config.toml
n_layer = 16
d_model = 512
n_head = 8
n_kv_head = 2
head_dim = 64
d_mlp = 2048
vocab_size = 32000
activation = "tanh_gelu"
norm = "layernorm"
norm_place = "pre"
norm_eps = 1e-05
positions = "learned"
qk_norm = true
attn_scale = 0.125
bias = "all"
tie_embeddings = false
parallel_block = false
init = "normal"
init_std_qkv = 0.0278
init_std_o = 0.00492
init_std_up = 0.0278
init_std_down = 0.00492
optimizer = "adamw"
lr = 0.000794
lr_mult_up = 0.639
beta1 = 0.95
beta2 = 0.95
lr_head = 0.0039
grad_clip = 1.0
warmup_steps = 484
schedule = "wsd"
decay_fraction = 0.928
decay_shape = "cos"
final_lr_fraction = 0.1
batch_tokens = [65536, 131072, 262144, 524288]
seq_len = 1024
doc_mask = true
train_tokens = 1339000000
steps = 5506
dataset = "wikipedia_en"
MLP neurons of a small language model. Each row is named by its layer, matrix (up: input weights) and neuron, and shows model dimensions 170-340. Each number is 500 + 50 x the weight over its row's rms, rounded and kept within 0 to 999. Numbers have three digits each.
A block is one neuron, or neurons of one layer that tend to fire together. Before each block is what it responds to, as a language model described it from the Wikipedia text at the highest values.

Description: Anaphoric subject pronouns
L3.up21:524438513448421568488480425334492485488553455604529435486607485487512517529503499473574485326495459553464385454482550502472497474590580494567545461631496539492506513543473465489514522484491531523497532431504534544553548517449466521494489525525542588408521446475440570554523501473378585493460503579474475511496458432542560420514573547439421557520501532569515433425437517537450434526464520465498468519491560443527500510629464534525397487427557486538528594572596518473460497556451498604520546495451469520515482427466
L3.up45:566415401455619516554464438452504464445523480522534554598594476509498514496482506451479493463522500474407482479432496470541585500485529609429458521615480467512559520508465436458547555538519488516488489443546456559483513424531624502472449477495533564464475462483548410484508501468384492486518479550507472479467480534510567550492522480518467452443542496432504545431551534528494474485499577469512548476531508647456446484569494553525531520477542501453598451532550448575430508566478453588527556507367540414527458442541
L3.up679:486440499520489514474589510522484326594520512506493506530573450497484442515447528486526527430530529496454488444391493526564548554557518552555486466544488493544571570507442429520505520489460530572625537590510557397624585540547644644460556514524474533522532484493489485516489505546410470443468497527482509473505496505553541502570480471489452506423501490524520402530427497522474535480467502501461515376484506535485405457484421540466423425421540555436430544455530491615437499469458539529527505500476458527518475450413
L3.up1104:475450556523542478533393569503390532496508516583492530564539480507515444557486456584475535594482461580532468501553402494461505485457549476487480492505629458545435521467509565519437450457498536545532482515570640444488586416463492522508514604489466568525573422454469339500387474576475566488531476530510463475555571490496492607528511527502526520525548541447581456572459495532399575491463608502451552430439487494575473487574457499537398478487461549343467523473519530483497602459490498511545598509517486494426530529504
L3.up1587:555583454466474532445411532500517434515574513598370461541555525501527455479507524544516480455519427534485395437474484450383465510483507481540553412549502538569534481561466463644530439474491554494437574404461466499505512457571508495551595516491561535528547505501532468555495489483473568529423440546510400446471519508534447529544428556492519494488554390456479498548410484480527563466448441511482515476485491521431529450519310487498451486487465521544664493521515481598539529409432479438482436498517492536526429564480
L3.up1750:471486470459570527571528502471523581505534484534570521474548498521507475519504484581539497418584498506552518445539497566439505600490572427480512443533559502550498576417486470531541429456526516508551541594554497492503531511494584535425480503542427494550597489392453459474490478548355463512475580666529529483466460478448597446550506584468563480476499460468427472556514512436465592521412560539502427556521497497569453482557505507439465456463439571501491621511475527454485614521401438482530501479433497467462401530465
L3.up1787:479379529454482492477570525472517515537498476413491486493592490517446509525473491508483534555464534553437530512511386471542542509664569457558512475437525598495516499515503424460404488564428440471581551597531482369516479504514503526397535499459393477530518470482495381570507470573514469505456534491450547469492457410564556564648540547462506528551501561478463390531448525499541511485484502494507501487488534475537522538490501483400518385418558483490471465561546500604505544505489514476399433508501578518507514503434
L3.up1838:458492467496512407537582402374530556482506435573495497511565498505442488472536492541513560513551521539488549490516603466474482480493470516519523459512494366536533493530509475491573496519509458532500544518583468533506506512527430545506390413527534614504499430375472503507485466471503539550516530488577398513481502471484515536495485535470461495505564501413538476493504477428511521598566493557503405497407358542496475395508560486556494539434515537483491583519560503470510454458513408499468588491489495493445527486577

Description: Slot before bare verb
L13.up12:527445502548516545450435570621565460538491543557450505506513532496611431503520491500543487435564454543529493500526412523536466436482571486509483515547469545473445473496571571574537611493556480418524570574498535523574511441562507454486507548444539492503447490466348513573516423552436495451501524441501516494489523472520462493585493556503608491517451384548457391462474574525422444515503485441432545511570546497435550438518354480520495528521452514498421527576525527504504615571479481485499531502464513439503474541522
L13.up171:477407447407556525465516417516470538457516506503445507548511540472536440510578529499442497484483517459426417371447482446472577456471566483569497436475480577391482434499464430545521537505540505523529548551543539517480451386647463479406510514383580490460507530518432502505521495470550508520382493539544522488487523538492420544505525562570516481547372473585609525537526505468426480495463508442518490532517477628461510580520497559461466563518469488553534485535475484525343469531513603506472481512426447476502441562538
L13.up249:504360506515564505510435586541534544463439449549470514448539441469549548482500552533535551486527548422506542523479501447502497535491533436544390502654544511503579477492542422527461391497470553528548535496523511518476551555471482499572436540484504494459586490514536353539526483520456568556491538453476453496478582553533440490509514543452634526566532430523428530597438428534322467534467526481522439447499492518460514491420456485444457426489497492539519545563598448462508457533436449528540560492496500499479487442483
L13.up983:467503485540564504480459639398434553455538502438440513540536565493679476496569502471470517484513517563549495531491399523491463502571502487531505505526428451467542541540501467536516450471453474530503499533507503472493444469552534584463469497513420527579508454483573453528479514501419442456454647546464548402489458520483479635576527473482603462501467508595486517428543522528524391474510426436475456570583478505563447431562456504462542523467497483431480491459493502604558465584517483461581498466509460514452450487521
L13.up1194:545452520512500499508408521478448517544481437460466590463566526442533498572571543553487464401519435520523469500537484463416566497473517508499468513640468487555494497477452496477477466471518455466525595473534497549506543587535530459537512440471567440451594497440495415535483487528494493526473634478444492529489519583493503485579570516454562474500495547499496515501432492451387543489392566486481509544556538493497437497492435419550484397496501591523486585494516450496509477509463445423516466403451492479475464470591
L13.up1761:556474474487499548518451581603458533478479467440430523433460559446542518542497598529481561510503552492448463533518454444479509567587496444516430517624511571513552512467559419547465399495533575495537533503451483499470541525589554427602488518470610472466435493493513442466523388596463568538490445410516461569507601529477507501491574510452575442551534479499444470606421482474440472555448532523585363421447486565478465471518555469401450502469525534513524531453567435418521553548411521564539467443505471491449496541435
L13.up1766:433492458426512601439476493433466471535534535502490447505504552474480414511433574395542522538501469486375359477472470505494425466570560573513441532516497449482401537572506484569475493538491482543533537519486473493488533525505544493532490649553603595519618514531509512521491553605495470555516524597451532461467429482532497574502399484568518612503493506475442501552449493508555447515538509462473479483537561523403388499485438520554517529411611470556500465557517510554525568505492510476499510519504503560514483413534
L13.up2020:471543460483477513530440554542477592523526467455514477513523442488521472540458503491491494527467605457542527509535414509457413517477455416476371555565532463416393464537569464478448500446430500525557496566530496503515498482453435469501451501502534565520475445483519405498503546541392529473454537476452471460494516511502424511565582511499548448528597579509527495552504456465442463558466509585571523532435455543476482515619531451470504522497528546428462493471515498520505551562455409421476540538493524391521540500511

Description: Wikipedia table cell values
L3.up22:551470537388481520535584480451441524459455484568534479596508524490505508563503470537498503449539457495519493484583517445512505588569471504471480417515360566506470458537423432521526478486521502553511536494558583547480487478564515529441475444523491564431534536512522498384455476440434553486526530536475486513433528484526564579495559583487425463444534511450543475453444515388517561480468651466452547625511444504464518504549539556502430533516604482456545467535582477504475471473624435552439491507546549506519490438478
L3.up122:596563487493434475492480579506507498493365435432409537485596514449468524563499510578524486450551438449473485481458592517490492554504589477504500474633543522500468524400435549497475544467623523555584517461473574577564534503467472478404395489544435542547511518509418488545469469539550559497505474596556485395560507514448528582505464548461459426374477403449475537604488491512473538560556496523498435560490540487628503499512524562417514519470504532512499512438551537532493536543599468525542478523433407462464432467474
L3.up978:559438569489493457516504550446449462529412546513546437497577518499505518477423368567541484522537501529517499421573547479437602621503462486527404511490514542495425442559536484546528500449487560495496476586507556482488499528527533420436513417499596513536494471505427452552478556440507545548438539545474483482525501558439484501523421521540588592506431570436478518548453534483485534489594507500438423558455595460561528528526544571395436561477518508471564546539523505479473575550488448471505455469464499420473565456527
L3.up1000:528509464433434541569485405540525537422497528568580487509559498511450494562489456550468496541517492516486432471510648489481490535477514519500518492458418590446464580541445487531431427519478478460545512481495485477532540399528468502449523437514575478594590524483406475582493496429486558501590449503506509510494549504501537512517524546457417555510515501508466496528573571374456572460476434559422424540497472523529645449499543556571493557444496534523524488507476497520457539542488563533458474519519440495504542489472
L3.up1138:494466593525429471620524534478395497489649482560506423492506511499518545505493483505543474498628520497429455509507541507411552580535412522507518446417462494457421596637500500525560511479520473529571541536510502453622428580493530496458443485546418517508548465451466472502478507473430578495469554565457386533513529482502534528492462509508411450503496519421561416519351456352520585509535570523447518550478506539577556533661515458458460518538538460469466495567528521503472503486465446435543473530559481391485466427412
L3.up1428:512492506638447427486442479492488481536394486525546534470538484488512464462370463482444563506599387438409493476494567444591512621443556527574489481558472455546466511468396545483457498452575519513563416520485551457541473514478514527489562499555492526564525460471443470515399479484484533446592515426500502519600515456488563550531521514592409513513483521491573483507367448386477519552456496480507487484555481452536507395459489462491485523515629541418525521473401513583482488487539528508544418521501503467457445509398
L3.up1705:534457387470541420598511591424310531495462485499474531512481473507441501525457443577506520490547484568440491459481546466370603532588562538438457482504461480501515505470465523534356460519496524586583567491484590465450578516497502573486501471531577466563450536447553511463543462454486497569525526547600387531505557580488445484529522597426512494461554505438461521403456529384469653503557530522470509507473529544609435509478509508466446542552480513447463508515518596489493522487485516486510445534472474484494516638495
L3.up2033:538465500489445489578483497384416476478489469512561533511493420492456478546460478455576518510603388545455418487429546409415511523590481449502414398665494534455475488483389508559465545517552484534496641524468474557523454510485556537456484468659560438502510508490437395443436491488520525583543457581455373517512569500520455496527573637523462438439500466478452499524422419532476520533554512534495467556497447535574446462515458524424511529535573470460547504536489492505505570477532480457498496525528532504484506403429